Weights of a small transformer language model: vocabulary 720.
MLP neurons of a small language model. Each row is named by its layer, matrix (up: input weights; down: output weights) and neuron, and shows model dimensions 0-95. Each number is 500 + 40 x the weight over its row's rms, rounded and kept within 0 to 999. Numbers have three digits each.
Before each neuron's rows, "fires on" lists the tokens most often at its 100 highest values on Wikipedia text that the model never trained on. A number after a token or word is its count.

fires on: "h" 68, "a" 14, "ap" 6
L5.up165:540547458489527513440516471493493465513478493463524580544537497525434426529476465524521459527557473486531609539551505519468442453502511486573444508525438488480496447416552466507467483481406426551534499544498496519526490525502489523552503523462528480492492597499528482456458509480478547552
L5.down165:526517507513517547590452404557519487488461502474451535506544530478464469506451508443511483420542582491471483520465571483520502521502456519454508472515498541415488512517544567485503486482476490446540494508487502501510500542460462492490534589502453462471586547568466539481546551470554409547

fires on: "l" 25, "st" 22, "b" 17, "r" 9, "it" 6, "str" 5
L5.up124:500515394506527468448474486456560428513549506489494522516480517516477440531461524497526516473577490519547501501472477547528494502508550526526472427451458524522521511456409504524490505456472499497515526519466508542507508425435446524486499523629564485474506507560555459476470429520569471415
L5.down124:484529524493516511471458493587467518580492433497558563503508456459472493454469475450569492490462429474467482499559521450534487520436498533489489537532486494426475566538524529539484408559424459491514488471479444499495478470461492481589481473419468542595468426482536511471470586486532506493

fires on: "at" 23, "ated " 17, "in" 10, "ed " 7, "in " 5
L5.up261:637461494505433498470499495449508445454506511481494508411559536494534471550425500512574481511463476456486528507473471495447510449484481487515451518551502554456513447469550506501466478437469563483525553491457383456506450533477515547535507428532520516499484510505488455479501512531490483480
L5.down261:522541530545484477531509498444468478480512544516484512505462503457510546589532493502453496477486503483527559513472479487539444500502537557552495458449511506514432577441447516222453523522520485553520502552533516524540530502506535463491480429477464445457539478530458541439503478517481571502

fires on: "el" 26, "h" 16, "ever" 12, "il" 10, "ep" 8, "av" 8
L5.up618:473532447565458475443511496471479546500516482540474460511452467570497465527506468461563482461404503469520521523432542528482470425499503545524420510520503463556522478483522519532445521474407487478456571551447492460499498566520495588500538561490588479542488520579460415493484496515436478535
L5.down618:495461479521452514504496525519540495541508516533472491481534516566485536404458471419483494504511430556477535581523454520547469515501458424482511533477485507602488548517494384504517552422505413530529470504472529540503560557477461502490498456444498525504517459531483491525535521474440451544

fires on: ": " 36, "en " 17, "in " 9, "\n\n" 7, "st " 4, "ed " 4
L5.up216:446466536530508436490452369502560538521532500490507509467519494443530508512431430486477566554482401492522516504486516477470507480500559514530461488503480591480548490509512495499482504427528537488516532551440476427495490531527429489543471499584468508444461472463478549537513505550503437508
L5.down216:492472490550513534527527444515441437493540535429528534556516519466451526501507471510467500489541495487487480578552569424485528493428548522528461481474467562526532487487467539219521488452559439521504480501518444518480518484466475517489564530471466465537457521481481498557529516460567512535

fires on: "t" 45, "C" 18, "s" 14, "St" 5, "ic" 4
L5.up55:543500490465449479409548508401486537393500553462520549491572507501501584526478521505509470519485524502484485487485577497469525538471535481507443439537506550548477450513513446520479491448469568469544481520507494439539450498531425576585467565572485499473478552497495493536481460521531476481
L5.down55:511492543540516550512442539540477486449519530437544439555497462566469488474425531472488524481538515547518543502419553498571483524536554498519555477447466487486434461530483499536548573514461469541474459547489530501469508498484470576556563488439465536434526460433486626518447505508506483517

fires on: "ic" 21, "ec" 14, "er" 14, "tic" 10, "ent" 10, "n" 6
L5.up586:436535503543500511446479544518471468449513529395538486472564548451486548498409539489492460456461494483500497524498538492537503419538467517468511467562498544479524510498494420607461482446484516542510547541477556533464451536447479586507500486507488524512450504480460537414516443487521584451
L5.down586:555556499488507561497532528461604547503452542501482463487482452511547505557531464492391516572462516488490493459505505514470526585401498501535484516512505411484558534531509454432537542509553522491507535439524509501554541489484543456529527492507422551417535504598514434549475466434480547467

fires on: "el" 19, "il" 14, "our" 8, "it" 7, "ol" 6, "ain" 6
L5.up286:499543535587535471503522474411470526430562498453535452479578474481511469505471490570426466462483588439483496560464507473459507443435473531521496478487541575480449519523444475549496509509434538455521529471525447558480467410518470556512619479430479461527509542510504493518539463522467536537
L5.down286:542504526500497512510531550465570541484487587545503478483470539555524550506476527494442519521471509582528513575441502505454513534542456450493507513465480469514492474456552434533462556470512470508468525493579477424465581489487432488438559478502472513464568551519467452588471451496500521442

fires on: "i" 42, "ef" 17, "h" 9, "id" 8, "in" 6
L5.up200:416432492504444512496561505487516546452479557470489515550466495558461472491503541507513518513382436412525555468486536502498453479463504543467442527534497498432558486440546470549432503508504488502505517477431523459460475556523548474583550500487476477389460541517564469486556467524579520478
L5.down200:525568511571532480591480457438529465481451511447463520474554498534515535519464525459504529507543437551534534480468408558486478522532431488478481456505462575531476425523522454508513574422491529543463538496536504483538480459463467526429583495539482562569582467487523519461531466443524504475

fires on: "am" 22, "m" 20, "ag" 17, "em" 17, "our" 10
L5.up106:462503444591486462477454494424488517532549594489499517563510502509501548507493559463463461456480482496544506595393488436513477429501487577505527514430547530592505540460517462521477491552484498506509463483502416469508484470448501528502489488430526465489521502469547490512472515611484486553
L5.down106:485490492570562487514549571452569460524497551449507551460472533520515450533505580547502560614468569524438523490512477451486517512484501474521487458513449436434498487539602442483488413439498481472510517450567568505565515555498556468532462442524486576487596492528493477489531471542525533527

fires on: "v" 20, "d" 15, "g" 15, "ow" 7, "s " 6
L5.up223:467522500448412502520507503526501573422492535543444493471493505471462575493521517504502504537497520499479500502469508479486623532514518439508487607534503505559505524445531489514468451477534532576500477501483486482537406617604466519526612487523486505447523467446530459493516492553587536439
L5.down223:516513447458491450478523489550576474545479454503599551457538512555476501552562477441513488466451513522474467530516549474515472529497449494481442505445515470450513525516454573668481528463484437444462512524533544509453504492515550491509415501546511507487522478569531487448449558499468471504

fires on: "on" 22, "et" 13, "en" 10, "le" 7, "d" 6, "h" 6
L5.up411:502495472520484465465457491488512480519481481416477455505584477573512454424447491505580584474547577529495497566505552473474487515474475490577514504455460493455507481489522516540522523472444446508558516539453456539516430482443476542598458499479559500560492536497528506453525433519471455493
L5.down411:503527471432554468550455462534464531514487395542491497542443447473546485480433498536517503418559507508538485485549493542578483508466494447452517626445552529593521508512475532508477458490546536433486531483443483512435587520480573511529496527499428499463580531502523482523542539487496471491

fires on: "m" 20, "ch" 17, "i" 11, "b" 10, "qu" 7
L5.up384:526470489484501518535450518519531474472516490485480515505587507465536556457440504514464489502466503541543463534533503453516498429427520533515485502466511482547551504494511525518478407508498522430537525439499479455524524458420566498465527444565616442513502513463536414494565567496563516462
L5.down384:534513480523545542469482551456520458485480505484576505487459501484555510574534523559433416518572506527449507400470494500481551486506511501442481507508490520454495496512496569431458464495480483568451469499522507530521460555496426458497480531516491554477532531543456572461438492523503492438

fires on: "m" 34, "com" 22, "ot" 9, "th " 6, "comm" 5, "am" 5
L5.up408:490485532519516464507497455453598418452516553502503515488474482480518494508442481499482491491548459528588554500485467507472499462392468580555522510441512503525543521507557475517542475457481458484503470490523521455525470430496465501441533507522524482430527539460471548514504467568515502495
L5.down408:461411526525537462465484487507574485509498552469432452523464544537457439527557539473499469475459519459480529454498575533493447461531489479491453508435466498535441554499503501468476567526504500486530568450445480505520498489545495503525512494517495439552516506567485442458570532487551499545

fires on: "t" 34, "t " 17, "g" 16, "th" 6, "ti" 5
L5.up484:493484520494456486488448492500487508454573559588505533463423518558378474551470520554473458480501514499465517478468598485539515469512541524449439515512488499546515467470452516526518462455488464572455594488545463544486484543522497469513617444472524488475514491536478486470529477538539565443
L5.down484:494459531532491514475397386499515500475487525500500521524495522407501503488496477497536502554463606514443490383576576451589482552498529484554534507561465474419552525540559510541503453554512404433505459569459523531482508485507530462521479466485463463500542517485493500484499463534449524477

fires on: "t" 22, "r" 14, "g" 13, "er" 9, "v" 8, "ti" 5
L5.up454:544551520527437489440478499444465500537608458477450507499450504498481443504476525554493542555551502533463481445531495490561548465518534568521469529506477555482473495437527405528535379525470513573567487517488471465468443487529487464484595502494515507519389504471594487518450553515602495461
L5.down454:501558488553511506518467477503537544487445463537580545442489545514498497468460527475551458568509491524502510482523564537591476532508496464520496536465549460586486534466502536561496425515419515467483546525458504522418510488527487551554408484550484520529570470555478506476482467483405543504

fires on: "af" 52, "f" 38, "h" 7
L5.up201:515504451444487509468515416512539509496499519440495497565472452551531468497558522438548475585487471497537610467538445453505471497471472515483475550446534556469575487451517445543402516525574536554450491475500468480506516527529526566514488540466546448471455482498644499471510494533555522450
L5.down201:508526551484478475531501538566533451496452584486469558435576475526545492555507474473447480547542585414572513502478508493480465507517500437485497434421414484505532529497499474494440563533534530530556464500519482469495500516542470522500526561528515538501522515496504549543445528514405495478

fires on: "ab" 39, "th" 13, "h" 13, "il" 7, "c" 6, "k" 5
L5.up605:535469454404467553511525508486559497489565474465504495531518502498497520459472490473527495558498505457504545524509548483556538440451454492519474465519494564562525462436578398535433441510478554504464514515558420486513475483505538508538476563488467416543430586509618464500503492431485520512
L5.down605:498505429503477505584514424503576500493497525522521574461496504536432449471519521454537537497476487500497564485416462500462500550466482583498457488434541533443546465474520453541510541540425501542453507518427480563469453466584497476505449510487500488492557512577459517518460519455520580528

fires on: "2" 19, "of " 9, "19" 8, "1" 8, "9" 7
L5.up450:578506485460468492513499488442471539574519558505551495513548522509473473547460461502533468552489467594449572556472485493526472517502482478531407567496478473559480389493560486520449466520450561514472523557469472462557414588518518481523548486515479504508500526449565402445520560484499519522
L5.down450:476478426426466498544523551540539523555524548435518494486484512532464517505530495508506572495525428455536475446485497518513478543439556521421492557497454538522454508489490501578497501471507505568465488492451565534461500447537485559493506450488441484565524522491459557484510500457517521567

fires on: "os" 29, "as" 26, "ir" 20, "ain" 6, "ence " 5, "ation " 5
L5.up217:482518560490462455511503471486531538496521515409540505498487490491468481510470485494472493503453516442453506470435495538536560541527532481541565529485495467421572490434527485533538406467521603438564557531411440521548415529492470458545503500527481545487435513509451530449545537532508450533
L5.down217:495550540480552484501497550509492509501519559476427530497487482478569496513545454488494469437488463526528476594384522469517442517516418441504523581509549494497433510546436498409445558509546491486440583545463484455453513436477496501475534482484458527508500491528533503470535517502531533562

fires on: "r" 31, "n" 11, "re" 9, "or" 7
L5.up385:484547459508485491483477435556502523533617411535538474515453474478497492513462463485568541546452523518555504522468520469490527546476475527480488459528430537513470490501443500567494423469515503450524596518469503503488462519429475595490489528560451470491396440486525504570521524533579527541
L5.down385:550441498526455480430530529471480489515492533500483493433507490480503459530429524546570522475457404485451532537500549536612459501459471517596502477530450417486473450397501486475479491498536444558517436571500487516461531471519541482512561475463500546512546563555514546459472491509445457501

fires on: "st" 45, "comp" 29, "fl" 8, "c" 6
L5.up126:527585490496485480510524486451499461489514515523463560487478463478514494434477505543544460570517497554511564442470519502492496403458545508580383537488485539523476413430558503519462476491489492528501540538545484450549512573475498487533534478454546483525519526509480480527494481453492558454
L5.down126:475569470516453536489581569461566471510501540480468524535474507479481446510504467517469480445470588565470538570520507441464520531481411492480474517540510516481581487480481516405472469513528504457481559503494515440520494529432530514505487557516543477483564514489478446537504507463511527466

fires on: "m" 22, "a" 17, "ad" 14, "comm" 10, "J" 9, "b" 5
L5.up639:535488467470529491520407488476463437533531479492459578517489509541486545443492492456540498504409437517526446488428461399545511526517489501519560556433574540520511505471486482531428451489466526492493504491460448463520441514438460471482460510541581431477488472483504484479562539498524520511
L5.down639:621505549500524540512564537480524519478526599458482494486459470488434599602519487516450524436504488411469597497489458502532496466529493474491524447536529508476496500452492517475435507459471488522491429534551540541456499543472441539465494451515520538441454543561489479556557434541434524499

fires on: "p" 14, "ad" 9, "t" 9, "k" 8, "th" 8, "n" 5
L5.up167:472521498520511514536494475471450498493529536474519426521511495474454448511486464570455508476463488447500525493472533492476561528482512421526453547502520588503565474458497494517443540567368389496575540571520428504523498525475452506548497551397438490427499525452531416442593449471461546514
L5.down167:492475490482441495574495471447509431529487470513517546470473520563457500490493483470571503496526481501513523448505514596520512462526453581498488444447495499524546525553483485596541410472462466469436464510495550445483563456473510486560452493504510556513503541482477538483500496607533586519

fires on: "u" 25, "ab" 21, "b" 15, "ri" 9
L5.up494:537544524509495482523518482507495532408512486567390523457424500518502523444521508566591536481497435497481452459493504481528496495464469513506533584464531491509531481464451498528509540463560458486431489516468434505488466539546497575541488515579559425494463476485478578492504486571566461438
L5.down494:488474456526448525476540559445565537537471535457585467411528472492498522495536554531499526571441519505478493550495519432532523502479525486520461500519460462580573524453480548476480448516491461540572481487518493473507472535524580422488530474508514527507536452523489425474493486463474603532

fires on: "ab" 29, "b" 21, "'" 15, "g" 7, "ag" 7, "ould " 7
L5.up611:496532546541505457528510428412472388408508489551470534553406535577463455509527517566600454481536487517500508460553536460507497444504520476551468498429509467561521504509402502537431546459486469471504460493520477518515509476478495495470494485493565459496411504431508518568481605535539512479
L5.down611:476543503459506442454520505564534567466462526488459515439518514499530525478535558458403445561501545548473473532463540486441474551530512509582530535560547420450520578525558400525485499532495524525519467570576507466510504504466505457498491534453528495436474499481556498458546465477505489431

fires on: "l" 17, "r" 16, "ent" 15, "end" 11, "s" 11, "n" 10
L5.up471:542502467592458442409506465441519526498514476508530485547458527523473500519473464474499501462436514487559492469485520477499447514513521477537457468543485581499529532465515473521551486509451498467545543567466523483528455434444436485494578561525464486479520505457456487389510433565619459452
L5.down471:480554466512448509486539542533562569535484528480485497428518439478528499498508452487489580608479507545485536528469444469553461459466492534499532470524461367438475558463524486506458485485454521552471428530550520531464533521459531511498514468521466497450480488532485443505475503474498591502